Part of a small language model's weights.
Size: 13 layers, width 320, 10 heads of 32, MLP 640 SwiGLU, vocabulary 2048, 14.6M parameters.
Architecture: RMSNorm before each block, rotary positions.
Training: a variant of Muon for these matrices, 427M tokens.
MLP neurons of a small language model. Each row is named by its layer, matrix (down: output weights) and neuron, and shows model dimensions 176-303. Each number is 128 + 32 x the weight over its row's rms, rounded and kept within 0 to 255. Numbers have three digits each. A neuron's up and down rows have the sign that makes its largest values positive.
A block is one neuron, or neurons of one layer that tend to fire together. Before each block is what it responds to, as a language model described it from the Wikipedia text at the highest values.

Responds to: Word continuation after l/s. Word-piece continuations straight after a one-letter start, mostly "l" or "s", that finish a common word: l-ack, l-itt(le), l-ost, s-old, l-ower.
L4.down253:111146145159062147184155144102146149164127144128153151149123133127143099207145099172113108128093163124176182071061126186104146135161167146057202137115137078138132161100103135102144100093113148069163175106095186152049110114132137092166143168147075163094112169133116122104043064100093184090137179165159106113122091127091074116046107113136187109123156096145140155158129107173149141139106
L4.down393:125102123096165168069114106148117128181154111071105135129116132171123101127107162123125114156096167153102109137150161123126159128155112108077108107112160113129175145101114124152173084167143137106146106077096177114113125202134148114061055126121150179075161116084150194152105127094090148150168106136133124128104158099143107123169133158154127143169155160080173053118100154138119200097152
L4.down504:149156146133078187173129134076126128157132113138154141156111135142073093154121096179131165138187157132107107145047095093076068071090140110100160160146152116110108120148132138088082159088086083157126124143139179100108157106128197067080133131093141143131137112171124087151113064148121124084166140154128121131129160087124181119182100176119167146122161100087104119078152127146112119092154
L4.down598:143174076131191122129109121103140122179123151056103129127171093107140112057146176101163114102146147103149106115098196083108117110126122122120158161139130189063153176105137089174132050123068142104179093106186133130093175148087078056086107163085160150109120180079127189169098134112116137126160129114083151171131101121191163153109127105127105152102111143134119166076096143125125089117088

Responds to: Occupation noun endings. Final word pieces that complete job or role nouns describing a person, as in philanthropist, chairman, astronomer, director, often in biography openings.
L7.down265:165151146130065181108164078124131079178081140103155106123134138149152211091141129184106115128103096179088130076125110130099093121160089153122128113140114106139152106112218126109166093089129129061116121135086116104142064190171099138160087179094146129138132106115091148115163116182142117122085140118169054161195167136126101094153141131102145113168160142163146148105142137130138157093125
L7.down354:092197054106169094137119110103177117113113120160104159073125177107100078129121133135120081113135078094140166123103156140143107144150106136069135089149154116069121098100103093132100120086130121138152114176137154146151116141108201140090118142153137128119079119187142132085144114130155138137195167130127180071109114165136089117120060127150119055121127129163170155121118116073141225163112

Responds to: Occupation noun pieces. Word pieces inside occupation or role nouns describing a person, often after a nationality in bios, e.g. anthrop-ologist, nov-el-ist, sing-er, baseball player.
L10.down9:072075129159184160156101121120201128129126120139115209127068169139125117141134106145124162108156122124170147173133132147130129141139144100149110088140130113121155167188099162121140161166098077105109163106138096113118111166134139059168140149137132162193176147170166087102144186128165170160116122174048119153105146173147077061083109154105103094154142137166108123141158107083147110142087
L10.down10:129107026150104130142173084164109162122150114115129182059141132132176101091142122135001123150106121141117153103129143197131139115153141161155130176132121132106074141184091170146084083183129140167122153164110131128114165207125126139113122125160154116156106076129101073159111136112097143156091180147075116149168123113131122134120147125096107091182107122115120099165132133099163120120140
L10.down143:178119122163146144123109107159128092093159163133118110096113147103131093110110136090130121118120139110117132155112123156101127132106138183151138172121045071167157163104133097144104121102142113140116138083097112113079116128109129123195111145130097130145147141131109162137121138155111136146094101108121165109108128063074140131089164132103105123112149104113116039151152113118075115132121
L10.down291:133131139147161137157122069134091094127095144115110132112182060114152117164120149147113118150100122140130082148126123126156172073084117099086133167072145146083111134052122133162162113171149177145131151118168136184122082201161147108162091158128100100203177153097186098109157179160126107136136104133168191091174143186101109150119207156114175100064101103162136146107127149150113126124159
L10.down453:171063151133073096138166115110138128148150161155123140167110143161128072141124155154170115111137116106108148156147115162117130077192137128152151099074165150170135103091122150156115100152093078096127135125134080123138131131064150115073123134199109169158136114150150076175095146175153077177154116149108166191160096080096139134105080157104096099117132126122095159193140098162136136127107
L10.down560:114125079136156057176146123148118100190153136087157153113162098152182149155129135088129108203138102144168167110092136110145121109075107114194101096089138174152147152166131143105106172100130175143170154134078156136118135146116091109158154085119131143134132154155111170135141106058065131073191115126139148138152147180140035051137120118120134150109125146089109116087113111086108119148147
L10.down582:091153125178094119109138161123154156160094085077156109072141108110155149136164144155124098129151124113136149165111117129151110173073178135171101113072202101142153104148096115121122149139150121117102097147089140086215062105171065171088142182178160130124136108184167051138151121136131205120089112125147112087157154145151197091095145079143138179176149100149152144095121135101114122112171
L10.down583:128110134150055102102143086120154091109157148109153157134097103125091114124155155136107179132156180181122184189122123096125124136165158134141205119116137072115125108153118126100129113164126147121153133163177195183097125157171157110124122125165080114094116120150085141216149126099158091122098153109128180194108158140110152100135076114167148154095085112128117089147124174088101136146165

Responds to: Verb completion before preposition. Final pieces of verbs (inflectional endings like -ed, -es, -ing, -ent) in biographical or descriptive prose, just before a preposition or particle, e.g. went on, focuses on, scored, lies in.
L10.down59:089096090140147143097096162137172068191106113117187086091148154114079141101153107094125029176143126084087161148146085105147156141141144083125124190103089175136166108106109133081143123136126060147150092084150135138107126106099139139156123111086142083180097169147082098083144154126098145111145149088110109178094160111145099126130108106171126147084122120127148122142161092099181122085083
L10.down178:136197135111108191129177072104100142112110120148116190150118136160167071127081148161127125138126113133140127148106036156066148117206121136114128129145088133166151126108089110135173105108101128098135103179140121135114093147100171158170245094112147118136081126141099150099106123119133044115085148100166035077226185152128140176137153148099161125066074152099129102118090143107121184125075
L10.down201:095161147164067154130118142162104100152122102113155159101184107091102122148163127109092060212131147110190076155123165103154151149129165163156134114059104131086110139116131137135158112124101122129133134146177113091108078110129103113109115150154068092069109137158128108123115179167102166154146097133083119124142162121095165052147124148133109098084054156133118119170148092146090182097162
L10.down399:103123125134195125183156123122091096154140070078081158096144166121119160152145178143195157131149108076137125184105194096176181147185091191079172124140154078115114103116078149124158100108170140142141164100108096164137075168154150106163145105135137149140141116132182188107149072140157136112129085118146110108169077146115089081091121174168171113119100130119134167134123107131123144123087
L10.down442:143118139123034187091151150151111134088087111151149120194103157153088053122088145159107078168099108175073117155127167121091167147141132158139070080092115136146139120102126138147061100092093135137143158145122138081132169146138110126132148160083098198147090151154113116157062149159118189110127122124146150094123149172120063075130129140159133139119099129114182135120103118116113125156135
L10.down458:111170148160126204130156116147163086128199136161167102123071136153152061143106132156151135171154143140128198089150150142151162157088134160190084155186133167118145177159154093082130073155122159180112138047113122150145116093085099180143126117087137114140188141136131137134190159188163128173135108125128134204146190133111113151107178137142098152105118076062104125156125150093093076100082
L10.down603:185127145111122201139090069141093121074163131128131154111092150104107156113108153166117186087131173105086129147085111106115076105170098143099120119089154077143084167124129124139115159120134129124086118100147148134106126176119123121135084177087154142142175098135096148125158142147075125083123175190114123139183154176138176153097136089125128131151114188147100145136131094091087114121129
L10.down637:161111118120104187122124118118133140098101162139109147116121165082103103127122078092112107118109201128138147110131113122120095117092140150082133089149154078143132168139137097082131081098162138162185120134083095146204103184097200111152137125139192157185144153070122101072117124109121155106128134125111091125172129132100095126131183137142168160087091078062167167180119122144114178101111

Responds to: Sentence-opening adverbial words. The first word of a new sentence or clause that opens an adverbial phrase, including its word-piece ends: In, After, Although, With, According.
L7.down293:170142165072108144130139137156137116111167082117123158128142112167123078179088132132169137056048186132125119172092126137067130157163096160122113122135164114194158193152094093137138149138092144127131199132110172113132150134127095166089175095100171110154106093097129053101178138118109146084116146119108095151113138106130099107139178141149150106183156140124124102133113107146151094148169
L7.down387:167170226132106144184168115152132104125130131127149102141090128112113109115160125101148083075076123132132179144187124160105182155165164103129119140115133164194165165102084088098165121116077169127167158152150074089129127136123059118152180104153111133166110130134127091099178158166157142169153138155105098090154115055150147126157149138110134146128117099180122084128113090094125156144130

Responds to: Mid-word subword fragments. Middle pieces of words split into several tokens, coming after a short opening fragment, as in trav-ell-ed, w-ent, form-ul-a, Vi-enn-a, indiv-id-ual.
L4.down27:151099195172111129104133129132107090156109116091136162050111127131165125136087111169104141085129118129119107126157078152101084067194126086090136147158146108137162153110119114078113121092121124110098110128137192155112112116068099061142141151073143144071134114116091102183114163130079156154112149162135143184127188106131093127140112121185128082132107154082113139152139105120137116134154
L4.down192:088076147153166136145113140133115120167125152119112163126154119156108129068113134147158188072140120115154095121096112137156148115162125096086098114138126135133104156114147134098152140205099142129151167105129130043163095165093193110131134094081164152168089183129146132143139160125114081125119148147133097185105107084111114116144177128094123206114157147104179187132144143104147098119113
L4.down254:121174080183174075146090142122088109147071116106127148135210059110102093108158104148152088114125154060088151123155122145117149104120112145199112120194153161117112055151167125118154133140152116110027107134114083113128174116085159155089090078115116126093127099187192143098116138181131138144172116175143108181117099168081118101071160145116055128077148105086130172111101110104116100142092
L4.down468:171183129141150134146151095107131160140133142058165161090097109161105214165113149160197139145183208088116139108138100135121158156116188109165099138115110136161099174046129091185199155100064108127119096136127177134120158101144122194176101129096086130135137168143110118146168064121082138156136188116116123160095132072087140129139090130158166155172107116125142140098109135134076110144111

Responds to: In-/prefix word starts. The word "in"/"In" at sentence or line starts ("In 2024", "In the film"), plus word-initial prefix pieces like in-, ad-, un-, con- ("in|stitute", "ad|orned", "un|its").
L10.down25:132124164120178163157164108118113129176157024177185169095129128092124164079083147156157107175130149173098058173130117164153118157128088176191110146169139161096120230136159145134145075071099079107132122147132118091158086098118130153088134133073094153104116120132075148132130163134084146113117102109150156203175097148106125104128099116114149138178111126101114126118150105152137134132069
L10.down49:108109117148100106156139107143151154167113139089103127111100077098126121156100136152121116167134156232125118108133124140130144094113119129138172129125141106136155094110109117128176107147132146104113144104192188094118122145180168134053141154074121148067106136100125172098146123113153064096133113152178107105121123134128108131131168156166084082187138149150136124172151147161056124194181
L10.down117:132088167117071101157169082099138117101117132167106094165141116124154164133160135107118112125136107159131103159145141148149112198160152104152159143170128182126100132128108138159200123111149143129135109114128091130115094170147151156148154159083127072161134164080195137132137141130179138151127090093081138118119134063154121158101100147075106097098105097156128148137128155170043158101159
L10.down305:100103158102151094122176132167149143149110075123099116169092164131172135089129176162077144170192097150099106085112130096135167120103124139114152139126105141164120132121141087124106131161140081147114106145128194165130090104131132152208112119114076147105136152127130091186142127087070125089201172133162121107091122090104142132126133170136168132107138150110100130115120173121069208147163
L10.down401:120120099039139167101107171146143103142151117118113108102151127126116120117057137100184100130146107095082152101170116101114143072172161137081110104175130112173123100151096179078168095126163140093143098100137072129111116183116139153141112096192115075126131117103155138079189085138132159111127168073137103099102144108089109112130102120123103153129154175084087113173131143068057140087131
L10.down437:059156181104042066126148118121166097192157091101107097145130124141120109152160132102087139140124125127136189143170129146122170124138104129149122156178141141165136123120121147190112121078074150167132146132121132127108117105116124171096086129142111088141139093197149224078115123154148154029131116145167105109138113111131132112174075128092118103108119187177149098132146057119153122115155
L10.down471:189161168114111114148162104119126129113129154179136129150086107117126103159198094141192126135192107142125141135128133087132183165135144167079139097100136143117110206112046139118078118159112168115184127173115118097107158153142139109150100144106126176138104105103090143118215126095118193066117111138140121133142146112121147128125097103184108128152231129108139090116086139134125127152100
L10.down509:131126120145192132183117111098105168152086129093078120111133138083196138170108155116139163107151131093179137091115063100153149128109167141177117103127096145144153139103122145140155194138131134162122114168073144110148110114138088136101125130170100062134162123185156142075133076125143086171193213121188143075085117139063106145158094129142116145115178153135141149132197063135150164073174

Responds to: Duration colon in tracklists. Colons splitting minutes from seconds in album track lengths (4:06, 5:49), plus degree signs, years after "(", and word-initial fragments like pr, ex.
L10.down13:132123065138183093184103151142097081143123120085089138166116067132133055144135065114146156100208112101158156148125149116152122113132121137149111173124131148200148137094159094137084075090067099134168097099131142164186077128123051150105156152177086126113196118157128144158099100146131114094163144106139099102098101141080162087149121136129112159135128165119101141113084108157145154076123
L10.down46:066080148121164123163123099109145132167142119128169146158152138103173140147097184166141113078080084114114156171124099120103133101112092128089082096123161126130110126118134105165152209100130107082155196156168154060147122123131087173130121135154195135072087120119133070140142121127129112111108126131099139060103117110126201139142145096142188165122150094115109169117163167173112154082166
L10.down133:108102089139142125203062145127127128154126124081133107130157105142078171133123103125139095102106095095063188109116146125163092139156080155166183109132148155108099102096134093165196090131119100147092134153105093156104190170118107135133146135068166121112098108117109127100167104118147159155099113153090147077145144138123101161163155145189161185104141108125108102113095122112100116180094
L10.down265:068151134080147161088121123127101166097113122081129109121149063132142124139120123070174140152126118133039133174033126176128154058127119132156105139182156080140151139059140126162089148144170193073153084111102136113117148135069138069119096152111062161148185119105141117122153140159173083182102134062170064187089174145144105169129106147124139109152135120144160151117156129156126159119160
L10.down313:118081181110074131110157077155140105091102158127070151104147110124132144165149126154133176131141162108169147063129102136180119106129110124143079143083194133130162150117154113127169096135139159153104135121156126169136168145087228155070146145166090095072177170168068136128126120116162172105171062103093098131105124112146101172103123097155114142110103094093156114163088136096171106115104
L10.down369:152162156138075116116130084175155120173162160124161164127119083104170085106100115171083145073130112143137155131148149149080078176148168096087158097157101154163149121084184080158090138127115156141117139171158092094129117146137129139142111083102073138150099197106145156106098178192130163113119147194130122132138167111128122096152115107156168099108098155123089135069084141187125124048158
L10.down451:116164077090156136091155100087107052116164199156058194122171145109169102185126075167057152099152100194167153120119086183117175137141118117114032142143131133157092177131137144130113094125124171143173124137122139078102171112093172149123102073086152136165098047135086139141139179103126153134142132146147127136068096161157106107121117118081096143159093130108133093108111103121072122183180
L10.down592:096127138109176195132100188146115124126184146168100113140061097143121078157090158140105113188146164126136064112078145123112073130169143109125162123137116099156068110094119093166108105142125107139162152094149106173135156157148157152139122156148138138177165151121095081105122121128137199204134153163150135090064116182110149107127077113081103186100118181205188108135144149113116126136103

Responds to: Parenthetical conversion openers. Opening parenthesis before a unit-converted or secondary value in tables and infoboxes, such as °C (°F) climate rows, UTC+01:00 (CET), and loan stats "16 / (4)"; weaker on "from" and mid-word pieces in prose.
L4.down121:098144162152155093126149168083143184083168131077146133156147108141165126108196156125170117116115140125118122136102120123112103156112121143118125115120048163108157143164152134065132135146119160124133130110088081134146130125174125159103158154109111198137091102165087044106118073090141115172116166093172140177098093085150126147108163097072097173066135112140116086087106145131099172126070
L4.down270:147151132078135157162126142206151105122163137134158122130139143132172182148157113153157083181229130154137129114122163108116118140082126128088146109191169088110143118121189133179176105116150151143111122165101095089143112104173123068145175156072121114094070093102148132123123123130151117154109092076149133093179151140162158113111162135170135111209079094101106154117115139188164151138146
L4.down293:186148108131162157080115153175112111082120130082149100151164176110208134157126112095152203169131129161147141164099149119126107115056137135192178151157141165154084159111106094117125129166103173113136150117173104126138116177118125098117134095157076142107149168073153136127134152123123108136116144108076099196137161109127164180110082128093099078127161145149119137115138133111117133137093
L4.down414:089092120124084165068138147121100165120110130131156150147162116110177168181146169098127095119118180144161115128185127087102198182163121109129161115079065147115112137132134160154168151133161136130164124099144121100100186168106156091138171104135101075115125134126099138078115065197145143152138143132124107165157077183113083064103126171148142110108134100159071066145128113144128148115098

Responds to: Word-ending pieces of nouns. Final subword piece that completes a split common noun, mostly kinship and infobox field words, e.g. s-ister, f-ather, Sp-ouse, charac-ter.
L4.down244:089139095125171175120110129145132185149087077150146079128112145151104145130124157086124068160128131179160141138103144092128098233143158068137167171146116193144131087096106103169092065150127135099124102095045130140152174116114189149130139171121217130115057113159140134108100092127165078101132121121097113128100120147153137134159120074092091110093186170121166072165115149108121156162100
L4.down269:133116096108037183047134156122088121151140083141162199141145170141120101089108098163114154087132147173114096083142100172119108176127165110139146085076085174129052147093096115138134147168135100134124121177107165073176125151093120125046146144117160115171094120218124160128135157113121106186109102114120119176164179157139117128156101144126150116124136119071084090198091127069113114155092
L4.down330:125112100143093158072171118188154112100087111133125160148131140114115093142162096115134104145146133116164128165167125150101085131148099125187129164089163132164065117119072129144132160132149082128107164156124181113159092143115173213139145102158164089120085083124116134124096133134135091122131119106113115133092134102160097137200120130147077150199122171189170087176167168121083133121115
L4.down432:041150100160123141125120109168124111083064149160166173104077155218060094115148086065167150135102150129063112104111114102108108093116049116104147176052132150143122120181121109098148133076067157101107115157134177127116106084085123126056128123126156136101076111083110138103100152106132144106103087088130090166142143155153113150143103122142136109147153122147166126095097132083081113130070